Weights of a small transformer language model.
Size: MLP 576 tanh GELU, 4.94M parameters.
Training: 320M tokens, 6708 steps.
MLP neurons of a small language model. Each row is named by its layer, matrix (up: input weights) and neuron, and shows model dimensions 0-191. Each number is 128 + 24 x the weight over its row's rms, rounded and kept within 0 to 255. Numbers have three digits each.
A block is one neuron, or neurons of one layer that tend to fire together. Before each block is what it responds to, as a language model described it from the Wikipedia text at the highest values.

Indefinite article an
L6.up119:113116104132165152101068165158124151124129135111098111095151147146122171117120117135178144102142116153103134135116120126079115128147161114141103130163110157112128139081116095135143144109103121118129138132102139111120138135135093096118132118124142121161117104135130176121132147114110128160083133134181154103117090137099142097157140111151174105161114106096175146138159130120122140077166140129153134116113135158164138191105112099123109125121083145137140135121153120115130154104169161089181122142132143129092176151106147113159113136180116124136125142165154124093076073104137120125
L6.up159:086120129133151142115148136126114131110131149124160097076124133121125118121114115129134141092157154177148121124096136159157138175160152143138128124070139131099109156122124161107071134112138089124113099141146074133133159137145125096125151081130133141138183111108145106113127165151140149148133090130186144104117134149166142142163171116141166162078159141154108136151129170098118131118116096134134102150112111126172106160079150117084117080129128124144117110162104092147091112123111095138128149084089119147103126108143129149130125171134160146145119129135127104118158082095128119113
L6.up276:129124142144108142127121127149172114148106128117100114072097087137129124120099147100126113146127120133135107145108160155081141122158140097194112125121099122185155161094165138135111100137114091158093141153129134119134129099054171116113127079157148137163112138135104138133178146105129125127129172102151137119153121128143131118132194128163161114151181094165106121113102097081119147127149122118104104136115123112153136165100143117143107159143099141140092094118123138135113159154083121115111139148138136147126135102124103122130132134162114136090136115119149108093132114180159126076
L6.up306:178168098110175143114105144131166064073130163129108117101113101202105173110118098113166113144120139128146149147084148128107136132166134105176100131126108108153109145138135157143066132120151140160139119105145105129151113118100128092126171098134133167148152149130141160129147099151138138107136142130143121100143126124113129137144182113146104087144168143136107105101067145100072067128126092129141127140098127127125135169103130119119126135126110143132124102128132116145127139120140090142149119143125133110150131078123147134170155121132147151112144087126129129108131121134167122080

Word-initial T piece
L8.up78:148135110087147120127150103174104112141080138126128123122143138152125127128110107170110137098147161151125167126124148122178152154148139181143060096107129135139170125116140132113109138119163135127136129099110144137149109126129160125150102081119120131153135156137130113085153095157122099126147103152146130141125101149193096091116111175147105142162063131136095103117146127117083096138136122100090098177097141126134078121170106120149149120122087112123107106098138150115085148150125174112136132136136116126107117130135070126148168144125127131171159140129143142122087124102106107114
L8.up110:102129125118159146130139155126120115130130125140179123138117107124102129132068153149120152124089123175120125131156169138107158123171169116114155157145139137161134143113102134128129167121115086134177093122162121088132091120113137097089078133129152162137147125046152171116153143115104158145095081098127098124108122171116121117134173093133130123129120135131146137153126158114132124120124123089133106122134134119102129130111161068149115112117082126132123109131133130159142134116124093075149133147178132109086113127133093114148147126161078116089157130149113147087087155163133123122
L8.up117:092130130112145166131122121109153172106135166156153125089103174138125131122139135075125146118134118145093152150161166129140158138167114128103129146098138108154137160094122119134162124189121097092113107117147154090155136096097113109123122127103068129135123131153145137099106160118147124108155154166150135141095124130122124146188117143143102083147167159121139119127105112121169161159099070171119127128115105117097090129085156122132114075111129111115131137151118122149154123140158156152105155156159113123125126132159148094119108117119133155109132120076085156104079115102118145119
L8.up136:135113105093086193134098133139166146098081142144116162102141132104133126084140096124151150132126105116099162103135121120134135177128127137096116145105142128127143161107128109115134159128088113138133177106117106104096125115127147142108136149113109113116148138149126140142165130174135150181112107130134081126141121140133099127121136110140130138115144145127148130126169133118134105152156082143086103137121156164091129158134126142156116091113144082117102116181122111148155159139150075123102126153151134103170113163151175112165146123094100133166156167143087090098073100114093114159
L8.up147:091154115120160148124096155128158133109102134158122117093142085148151121093139173117119168135094133155130118148133102117174140153108134122069115130113127109138132160125109147136121138136085123192103105108126131129124104146133146145113114098097152094156133119136157108125116134102123118126124112121159137145101132168136125121120139170120147110156167115122107115144140123124143141187126127156132078205119160101065091149110115118136130128099095140146096112143108120155128175117092127107129138181138134084173188117144103114131114163121104131120166118180119141087129133097130093115
L8.up174:135156056128116120125154140154134101121134119126155138095090120163155130103105159107109142145125117145108166121127142144117146169198089136111090138098147159142150131127113134119129113129090163104130131116191116126129124121148135134093120103125160126178106152145085136131145114181108127104123103128135091116140132100151112134114189127122140098127136143106131112121129125113133060119143129138110127159145105104128145126095124181153110092128159109095140148189164145166097123126090094115071117123140155166145155139089076129149134149133118165119103114114126135100158141105134117110
L8.up200:141136117112146142100111129135169167114097130129157129099086106150113107103130149132118099098108122122100162126142205203158156132189067149125106132105133146096146145145114157118147102118153127167101116110147139121159116123122154090114155142151128116075123118138111130116139118147142143121153078116131113121168107142122151160127187109125135143137117125148144115108140147101180086105123164118095113118128133122157122134097155128182149108156152097119089134120109119134133150100116094164164178117159150134098108136119095146129116159123125097139096140119112099083114115127112103114
L8.up294:128128097086142134140109157147134176129079110116174102160113142148148136139092133119130119153122090151121141130163132139115156175173107133099139152111147127135109146088099172114136112139104136113131163122124170135135145137154102113156106141158075091143114112125170147131091109124120125141120114119147091143090126117135136144145140092130118127161117142185170136125120169134196104154119109132103125130096124118104094116113114145103118113138115110116122122143114170123141103129112103137139148137164102150137159130130109142133107119057070160135105158099112100075146069187122133123
L8.up331:125146076138155172110116137116156163068155140149139110126142133102132157140123124107154103106104143112142147141142138120134152131125114120183102112078114111122144101096140174131158121159133118176164122117186117134148125134135171139100099151143141166111114145097105134106183156129101133092106105155123094125137158122108107141115117135133112107161158074115147104091156132125142127131104154110103130113099089073100095137127166151117138128076128098119153054108126135117125097150163130147168132158095140142111154111125115115147152149115141104133138129133116177117081109123159119127
L8.up346:154142132106135114123128173130142108087102167091096103051129129185135130121116158127095118103124150174133111150114157127141139178131137143154148093148117111161136142120128191112158105122143101146103088153132124104148122115100124141106110068165132126149122134123104110111128131130102176125145166108167114103120150162142135098108195116126129126126111086152144162113159128133139158163171130126131124174084095152155125110154134123133108130121089161091114111097143137143114107092108093151110154081127112138107109128129113135104128152123156091149153126135154107091132134152114103125
L8.up379:151147125139147152126137155162098138112113156119153095116124116124116093133113142170158108095113141158140154141115119175113131117156137158116121131144135107159113136106148129141087147146120157149134099143126132147153111170157100123082112097144120138121161180095134146129128121132115137102131101155112120140170115145128136130150144099167139151074102123131150119121133122097098073082141145107115141115087134154075151153098180109135093123083113163124164086118170126147110088155157078123153170125097138161127135115103090135161133141173104102136127113132094086077096105127138117150
L8.up459:126167098096179150106160100111162128075107145110126110106093151136131174109121099129138098165151113102126161157149158175154136120134116170142097107134140125142084123107120133088146099125119141143126088112067163124119141138115131108169123112144108105076093133143153117143120129137128140110175148146152087171159059154149114121146194090147113128143112130130149117084142093145127100127128111120102119144136123176095086104143173132162143119132139126157137116084108141122113158096137092130124150145137146137135141128108147118144122119141141118123145165131099118109087136154129163123
L8.up500:092153088075137169124139091169149126167140131110148123105118141122134153132110158094131138122133090138109103120136117169140148150129099130125093138129176158161123161118090134089130133121110163152098166106135111167124152133130115140118114135120100124117144131154131146151145118149113120149098119153150134117112151118138070138111159133152103122188135139107122113147129146111112125152152118145138117192128134125094106186124130130139122124134121123063126126171138114118164143096119093132083155122121155098145191096110121126179131115085119173093146153132129160105093073125089115104
L8.up524:134118124130130133136123158188111118127078166113133155135126130114075119116116087133146133149130127152133109128156081151144143176172127128126133109122111149119130135121108098092115114118151096137124177134162111078132143137100184113139132132182149118113129120087137124127109127142104148197113105115142123155139143148126143126133148105166082166126142120147156159114146141138092094095114131122073138125103080132145102120131149101166117140179134132135125123161101131122184118116149113128128164125140127129127132126110065178148116144100146148124166109118091106131124087149100066099
L8.up535:086165122098114166168143112134154093130134131132142107118163138140135131097100148126174085156091114151140104128104156134102148110149092106149098154108139110159127180151082125182150106126088180174139087071127121100172101150132108143122124083159097088107056137141155124128154168137118139154144125150123100114148129142112124142157131115153142125181129089153106138133160122134178081138116122121110121140134122128120108147127159139128109122125125148142148117139113114117115138099145083123097109120116148105137161163145149104122100105124112152123178104133138148118148109152133152108
L8.up556:080163116124150145135159129115156120090108130163135120114139100122130190129139099157135120135148103109106133146131125176116166133134139138111146146132139184140118127105113132092152166106120146122110075121154120116164129119120144112091118152093130125111124170134155152112128127133153103133140144112149097143163112123153082144130115084134137122108154151122107163122110173120132103146107132130151086147153112145077168166109158139189105108090082081130186068143126133138143136161139091090110140127084099100116132110119130147134139123119109119117122143147087192143092115132106110139

Capital initial letter
L5.up401:139161102086152166120106143169121095152114140159105097112140126103065098126137141084115143129143104156103138139113130159127147137114124165114069176102139114135184140112074131098129144143144098128144166172149131120121114131146124169064129145106130129113126151170134175133125148107118152151141133158113107101107133112121142139112149103148150139136168112113114128128175133114149154083166127160138149144098141100124123200112149120125127112101147103141148116140153083126129162101114138126078147142069105123172133113123116139143123152121123148108159151145105118144128093097149126108

Word-split boundary tokens
L8.up14:148143146097139115091099177147180123141077107133151157144142108141128139076142131112134161190107144130134081142119141125143139144145140127143122117130137124152098182135128123153158129109122137161135118140125156152117127120063134124101111091118152148153122137115089126132129116090078119097135150132152113110127111164151153094063141129127138127116122131112118125097145175085152100175151112115113140155139082125158118134104160138160091100102095122120142150106169125140074112141097113105086111150150144113097095110143130126105158147172122157139140139170145120157082157133124141104
L8.up79:156107146129158145131162150102142121103153108132128114147072121127161075091149163155151150148142130137100149092135149115145138148104123092115058108095085148127119160081168124110160128165137127110121147077125134124099153167075124113102141095144140097129111147119126177104126129127144168134143145107145115098165130120128128113092156138170147100105123131099162090118122110135147177131119160108120175114105130129125150148127162163140160104149140112088149141141104111135117103188104129097109108153103116126141111128112133119093133081157132145111126114108142124077143123140120088157
L8.up122:142134114056099136129143115138107082121122129130138152125157118089144143112101111129158070157121136141156102197124166072118147129111114144104124130176123140106129112109105135096110131105117169134109099126111107147130142119134141154096113119166101126138108165129086168147172115094100119124123137150108136147126132177124100144124166134095121112098112193097143099087144113121142156121128124122085137121117158147109156153124141179115125158138118094090099097109122164166067123137111129109120110119164142158122138192142097131166115163139116127147142159115152136138132123113138127136
L8.up140:117180105117135132106096168095154120102073123108125110138164144139156120142094153140167084111105126144126132163106127107156138153095096149086116081156156133128142119154136105111109121134139131170102099115178167143160141136103138100166113147150129138124119166162115114132114132146094171147085126136134136146103137140131120109123153114154127155138147166128162094132124137136136163092128121138130093121102137117080116104094154109158117131127119112097185144106142132125109139170149110136106150123088140107103130160127080095146122120105110176136128124096082127060086126106157159128
L8.up142:133078091120112116149137141117107117127095141100105139134074103147114125092119124131167152102087129155138135106101142106121138171124147126103136131140092167136142147099123127184101128165151144137099142096110129168168181131125159150127141127122121179138088128097136148132115145139125065134101173133133113148091104155144148092112161133143085155144130129144099112124147119126104116118096083134102106128114120139117133095122133137172134112103156104135131128074157151116137114157174146099078166164110171135178127109135153136156094100120123118141135118149120149087139163167096110122
L8.up151:103142147118135177137062133128127064092114141138165129145134172123145100134106148131188118106113136087120112136103134128162142128118155112122140140120143200131122138148105127145093174131128107133126142095082145142133158141083108137121087091128128118086105114100164150124164120130137123124100122144173133149155127158147124160097144132120094153111082140094087133089156149116150145101130121171131103091152134079152123122150125103139121087143114118106135112131124133115084123175158133123109095139082122132127143147163133137148164112090138130149145102121105164129095133146154108091
L8.up253:139138151112156118131123143100151063147110103132097165150101100134165140109106148161176112115135142113135166130111092073150131105163093130130132139130105123120122149133114127121119115148131145146087139123133097138137221135077164126085121098142135114159133085113154139152188133102115114145129107186163095128150128147131091137094147118101148163090104111093111094153097123098179091137116141123139159138136161097121121133102104146158134124108094128119138147152149106130110118175141158112095078150125128139163110159139122124169131137115126146101127150140116144128134118124106130122
L8.up264:086113113114120151170084129094124098130110116176137121142121143141130124129132179124183136090104128140138129084122113123184133159120148121118132110139126145133128113111134123129146124140135127148117129144109126129132173168111110111158079087122119133159102092114124126121170130149098116124142117110136127152137123146130156091114126072156122116131111075154156124154100091095166138151076146103135127117096111098137095135086152151117116086095132114137161155170129127143138117146116143162118111171115137105128110148166137125108075151192133159134093146170107126161167084096170156113
L8.up274:123122117117138131148109153125153125110081158172109143147149098110123139103102109079112163137113113171124135142072154117160141116124098182133140100106094162146144130098085152137158142144088147129113162150126118116119121147156155096134150129101122135185090076144173175127168125125152119143145111155123101139126112141138135085147140096134102126091153160159128162124110137102167135114144128114140131096112150101172092139133145126124107128147082111113124097148140129185121066120131179118095118101129094110096111131160142143123113127141128116118082140144101141149134093084150144127
L8.up296:106128137141142143131086119111159100083119161139118119131149149133134128122098157138137157085097159137142128133093140126133131132180114118152113148107119124106138089135147117167112152144097172108155125114098167158174151119135133125128116135130121119129132080164168085104083137127123140117119171173165095146103109165127117153115154124123114121079094135130168070152144148113173108132177121120145157156103148088072140123097133082109120089157142095126152135185153123138130087167147151112114120152122138116126116147117127119148118138081109161120114116109100130102123098104166105124
L8.up330:105145164099106105100137091106111101167104124141123156116095133169158153113113156136169127096140160132167138102129080117155144106112159112159080113123113179118161125104137127139114171129136213169104137127107111122116152116103141147109120124163115134135128130113130147110126132107107122137145088152126155112138121197108100104122132119148152098077119114130120134171119130094107135158141128124125116122127091174110131147111134099136147110142163105099095144079147147167115144144125143077106147106104151133192143104109109134141116118117126155100106170147109119086112134157127167132
L8.up376:149130134130095145135122152129147187125106119114142156110106129208139129093101127166150136094162145087127164149129094120170131116137138085127096100124154133102116091120145091124091135120144130112107111121125122146192145144136132145084104119170130077152158103129131102104192128107133127132125161116150103107172121115171150134113137122131143124140109142143095146137088126102132148151124142142125143158145142094070145152126124131140136061108094101151159152117117127143092154153150086135118141125127115163144099121150121104158127115142126116099127115124118131127147110142155058084
L8.up380:090133097121088111117108161105134175139097149127134122100142077143155145130104119102131064182098151136137145185089116115146150121104129123124101108133104116138138155116098161146089135144106192103098151090138123141170166179130136162116139136137126092141147142098129107127134165126119140120103092138091122100119148118102106151084157115135114119142117162154131142140132116113124144125155096133116155104144117122128116127144125134135133099143141160136131130129149158179089140140098132135140142105148115097129139167184110128111070097108144164055088143124123138112119076127123127132
L8.up405:136120101076165104118109153100124080144077138137112129193114125119150126122139149142150178139067164134151119096113112090163140124144137124110135124138109181125125178121123088107138141151132091122119151151115144108113166156095118117088122123173130148119152133100118158131179120124141152176144121121182125088151109179155131075138159096126151107096118126154155112118121124091133137111103124170143112144128144112137146107146112115140146106127114114103134134130141115139083111155099124091081105126107085105138149146093085116188123125124123124129124166136109135103123149141142110138
L8.up418:148136123124171134126150148098145104118141128160130102118132117168105128085129140138115085117112157160110141130115115073140131103141128185112097130110118145118108112107108153153112099134119139151127076113130135135144167145113113138148110127125118113161143132128116110113178123117058143138152123107133124126083111140110099113125150098128085121110086146063085085104146137118144121149159128141123135147153177118092158122137136165188147144133096150172125127124165133118118151107085163128184139165170130113136123141120180153152138107118127119104137112150074148104095144074126115114
L8.up451:155145110095145129121119128182170155141105140128112163131151084135165191119139150108117137122106142105174140126137134124084155136126147135140155117160110159113093179128103103128108150161104145151101104077101145169113168135095128142122109130142133103167101127112153128142137169149072162139124140152128134061136117123150110141076162136122106091106090107125114133164098142117111114105107133151140128120095090129132086126147116110115131129121120165104164121149141125125162144130093116088088121147125108145147164119091130109140067135105102150085094099141124126138133098122109144138

Subject pronouns; mid-word pieces
L6.up121:083113117146136130127158124184103131136081141116069102117152113142087096124142108125104112120108148143145107091112111142125147130136135174166166128158118144143171127132105132100157086134118161116132164095094124121119146146114091154144102123118165077157140165112100144121107152116122125151125136188147113079108118160053094135094131107143123119147159132150133143118136130143150137113157112110111127140117086171088092150146193108155108125142118151089134113145117134117136120141149125101090142142110141088130138099142125167132114106124097165100120138147148139165124140125155080145
L6.up307:101118163115095159114142144133116123107132158122095095100143102114147134098158090178116124108145130131115133147127077078119139137160120089146143142119167168117165116094152144053149125128118134087100142088116102139129120087078124107066155096096124092133114121142102125117131134123126123173132123162169132135119143131137119127142150143152135148159116187131136141110122128118143138166131141129088130155106116140101103123091122157128148119133138116112174153152140122117139152149083135087164184165140132135075169141122135136168128130138155158097115110134133096109090142143137118166
L6.up481:114105159094104163108165178160130127153070187102124124077143134127091117106143099157174101160105131108146113119148120159156153150155145113142129088135104115148096133115122096101145115133121086107094121107078115119120148183103134078135124123140139099143126070101114160116163128132141158141146116139163132128088118152109124114128175134147128148135137155143119152100111163129124106114123111124117109102098123146134109179083174136173124120121144130136150078136135109076159127165160128109077129109136112110173119115132125137112157130120132159127144129115126101112130131165121098120
L6.up520:142137100123126174163169170165121113106172142150109141141166116171137125115126105123144145100120129103138120154134116152154147108126137106082125115156161122122090139146095130141114085114119110155103128125130122139161129136100146111132141133170099072139079114123113088126195156113125185108117092124140148136120142133113132142152174125156134156121146130140124106103114115121141094139143150149096085116154137103144111160082102103130106112115159105125130139106102146097147161148083105143097147140114113122112161095160078136173159172078141152127125171124093118086150111123111109115

Word-piece continuations, subject pronouns
L8.up47:109128125151130153123139145113160103123083152110121151147134139097093108113119118143139091085123148093134129165108134110178148099076115186136143129105140156126158106140129090101124094138198107127117168094121104140191142123094132110112111154129138118095135104111138164097165175153116157132111119164147098150115090137115117139084148117195137161121102148100120132123126152115156153086181119114108129103135117081119123106171167108168141106081158109130133121121125126099134142142106146112134108097143123113147156132128121145154116134142122153088134142113122123149115158088144103125
L8.up129:158134117170103135163113120168142088131115165123139097136152128168165130131155131105132115120097132142116129151075142095129138129144118154126133110081160119131157109080128090123146132146144180099114132132119158138131130113122184094173113120136080143128118121145096139101132170132114124118117079165150157112085094158091139111126134110114155133133123181131140114046121142113106136114127122134080099125087138147085113148118199100143129134129104116113188134117177135106130109131130116103153136121119106127124146146154109115108126094149134156095117168104108134130106149104155149121
L8.up242:131151086146140130177091118067123105139081153128085135186153120118133171105130093136121125118132134118123135143076156139131145124147108184127143118143135116122153116129121116117106147126115121163144150157115105087174113155134137183116138114100098114124125146121106128116144165130114161136115106115140151156134109161095107108146131145114193113107090145150179154139095145137125130090132148134126107139084105124139117143143139113116103111117113111118140116110126163112092085159167152070157117141131142146121134136124088126164103147131125174137139061109123081076159132154131141135
L8.up281:105162156122091129159104137121131163124116142107124091133145142119082134087122145089132092082104137148104156107128098130152140119135130138128143136146167129096133157131129112116152122111117135133125176096103155115118144123174105099126128130143130145136104181156095169062176121157118093132115081151121099130149145123128157131172128101144142125066112161132158072140142138117102147141137131150085103109110108127105071155158135124130142115110103141119116149141129129122115106151113137089171147126083086106116128172146103170141119174094142154131093103117163133132134169139110125096
L8.up284:126118147133078139121172151133131117137091134149126110098155124149107117108109114067164132099141159146157115104130152156145150107167160153113150103177101099145100137163124131165100098138157131112180140097099125101136136130137125153139102086111126137142175104101198136112118107157112152161084126134138135129100090132138163137119104139160134088153127193135119094143096091118134120145148115072093142096139142118133120143143124149138126122125112131165097128120107116128123075124114166137143126082115116118113133120136104140134108136117116132120146165136105131122113134088175052110
L8.up311:126153136128127155126148111105156138116122132126098133127165129098071116138134132124144120086134112188128139158114170166118140125132129143171111101102128147194194093080141109126097116091080141123121176114133113144144124124165139183142136100152108108125144124092097158121150138130144167099117112159116095145129120147105099090112138073172170154100119148134127131150134120129152151152129163119130125130124140130122177143180151092144120134119155125151153133132116136137069113133127136087097157123116142126112122153128107141132105119127142086110137126107116122109111105061126089091
L8.up334:145120147092109135158107138119181132168092156081111114124158128136126142081142189140152102123137091117136138144090147124105152140147139094128135143095133130152098115102133124098125136151141151124122131120173153081142132119144152118131139092148121143101148099121135152111125130135141137147095133138136069115128116144086112112127091120147142113093113116145142076121132139116156098073114129115117147160110119163172160128141201083117132136097151178122136140103138121151119091162134113105095120130091181104153138152113101126112134147135135188113162155147092106164144146140179115112
L8.up336:073165131100099150171158155147133137106124135124110104107140138156111162138085116133148076091127150098112124132122135130186148103152089145124121140142167153142135131136109131140135119129159141090143158109128127060171137112087112095102121100091154144174124101135100131124126133147135120117100106161139099129141140144148116146117138130133107152184058129164131108097132151122148141153135137104124112123114145100096118122119121108154109097138128088146149091095145135143101111187177136132105148115087148174175136118100097137122106149140097157139129151130132104150100132116137091089
L8.up338:115139135133150117138110128134160150141103151159124135167136120137109148082139114114115120117122124122113190113082182146159142102129122163121128120136128166124105176103112130141113157104138128148117161129165095129121119114130109171106093117123143079192105107114102123094131173116107128122116102121125132164122073089134116118089098152172133117152120147167133130172087107119163132131110120117143140183147194102135118104131124112174112126159098148113081114114114145156124133173104138108116104112094111133112105140157163111115131077131075170132147115136136154158118135123151127101
L8.up389:118116067135156102158112139125140107114096140117080091127141142089145125135089124110179136127101121116103112153100137115163150133125129122151113142102137137121130146138139099129087154133162140146129133098088144145170119134136129176129125066089147120156149171161102156102141156138105171135117127173166123096163067136140104115086120132154111142160065123147105129105126163108142082139124122105116110134138136130117112139102131118163100124083148115111162086116174090132121174106133156159156111113113149078142133159132111124145125143128122131157181150113100129151125122113128095132
L8.up454:093163110131104126132143101090113113092123163110117122107149119144134113120175148122099102117097148124106142142134170137154129122131132102136132117123181121142142158111130083110128120141105100106089140128140134112152097123094164115150149115095129086177097130142143162085149171162161103117066081176128130143130082135124089120102134134141151121142128148135144109101104109128130121179148134147093187148102121127129119128134148145149156112080130132150096127163125110157178182148145143103154128132077174126122134169123070134153140158127142106134110119152111123137149123153124089115
L8.up478:154126092137124126103160160165102139120121141109092137151141106131114140110120081133157101169102153111123107164130120122153154114106098126171107128127133151095156089165115102095085144127130141117079110105145119123105167138148117111113127107156142076161145162167125130115140146168154098136099081130130161108154099113110142094103162098144086124131135137126084142095094190141090143113133132127126127108138140122115140135134121111106124125151135125121126113170154106115128185157111148088088107153102133136135151121112113145120169166063131160138114111123170099141094157107125166160
L8.up525:097130057130115174079078112106140125138094159128121132127149092100175145138151113103150139073156124136170152140118153155140151112120086135131164134177134165154102127145131121111115127125166153140122144137127121133127134142125121126155113118115119080136139212132174094132147139146093156115128063134122126124145133180101123081124123131158151124091105130122129162130152096124147121144148073120090126097138112137139095112107117126113122096097161116107117079128130133134117110114142153111143164145113130106087111145131169113121122107090112163128130135164108090143130134130164118149
L8.up528:155123072131113140145101132112175126096122138118091128120145086135115136115109120126135114081105170123153159108077139145166142147116120149137135155128139139145186138120125145120154125196153102138110156106130113148118176163168123133129095129103131115137149133108083133135153111160157140082079087181106110172153148127093151089079150121177155146102140141118113102078171146125142108114148099150132129101094137108118132121162097157142117137131147118093128110145151152130094083114113126132132125166107146150130142121119167133123119127122131125075118140121126120111115130100158077122
L8.up532:085172088120155154138106116090109094110108145117107137154135161119187129126094140122155080112126140150144118118126166105129141104173133141135129137090148121164170152161108109142136136128151138131144112100114106106123106128128098094111120141116128149136091184135175167115178186178141101117109094121110122119140115113128132124121178113135113137121062159109075102141152149151118066113098115151123097102109163157146109135131137139154136104124106125114161097142130121096140098130097140126118115121108134106107150131146127175163137153107099163140143163109103103112144099125163128116
L8.up564:076119131121128136188128120143118155126109111126091104126097137107119098110151145100124125109136110121131121118078151170118155064159131129123077139141139138164110122096147122116147152103188142117061127148110141137185166147135125150125089130110134148131126151107121137092128118118143114096131143122128122124159091159119151086131123130149193104115110125149107124154116154091136152124120115107142099166135146139111116153116162098142131125119147098139126090196153142152117134138104115163130103169131143117151165092157103183122077167133146148103144148123107155107118113100136125092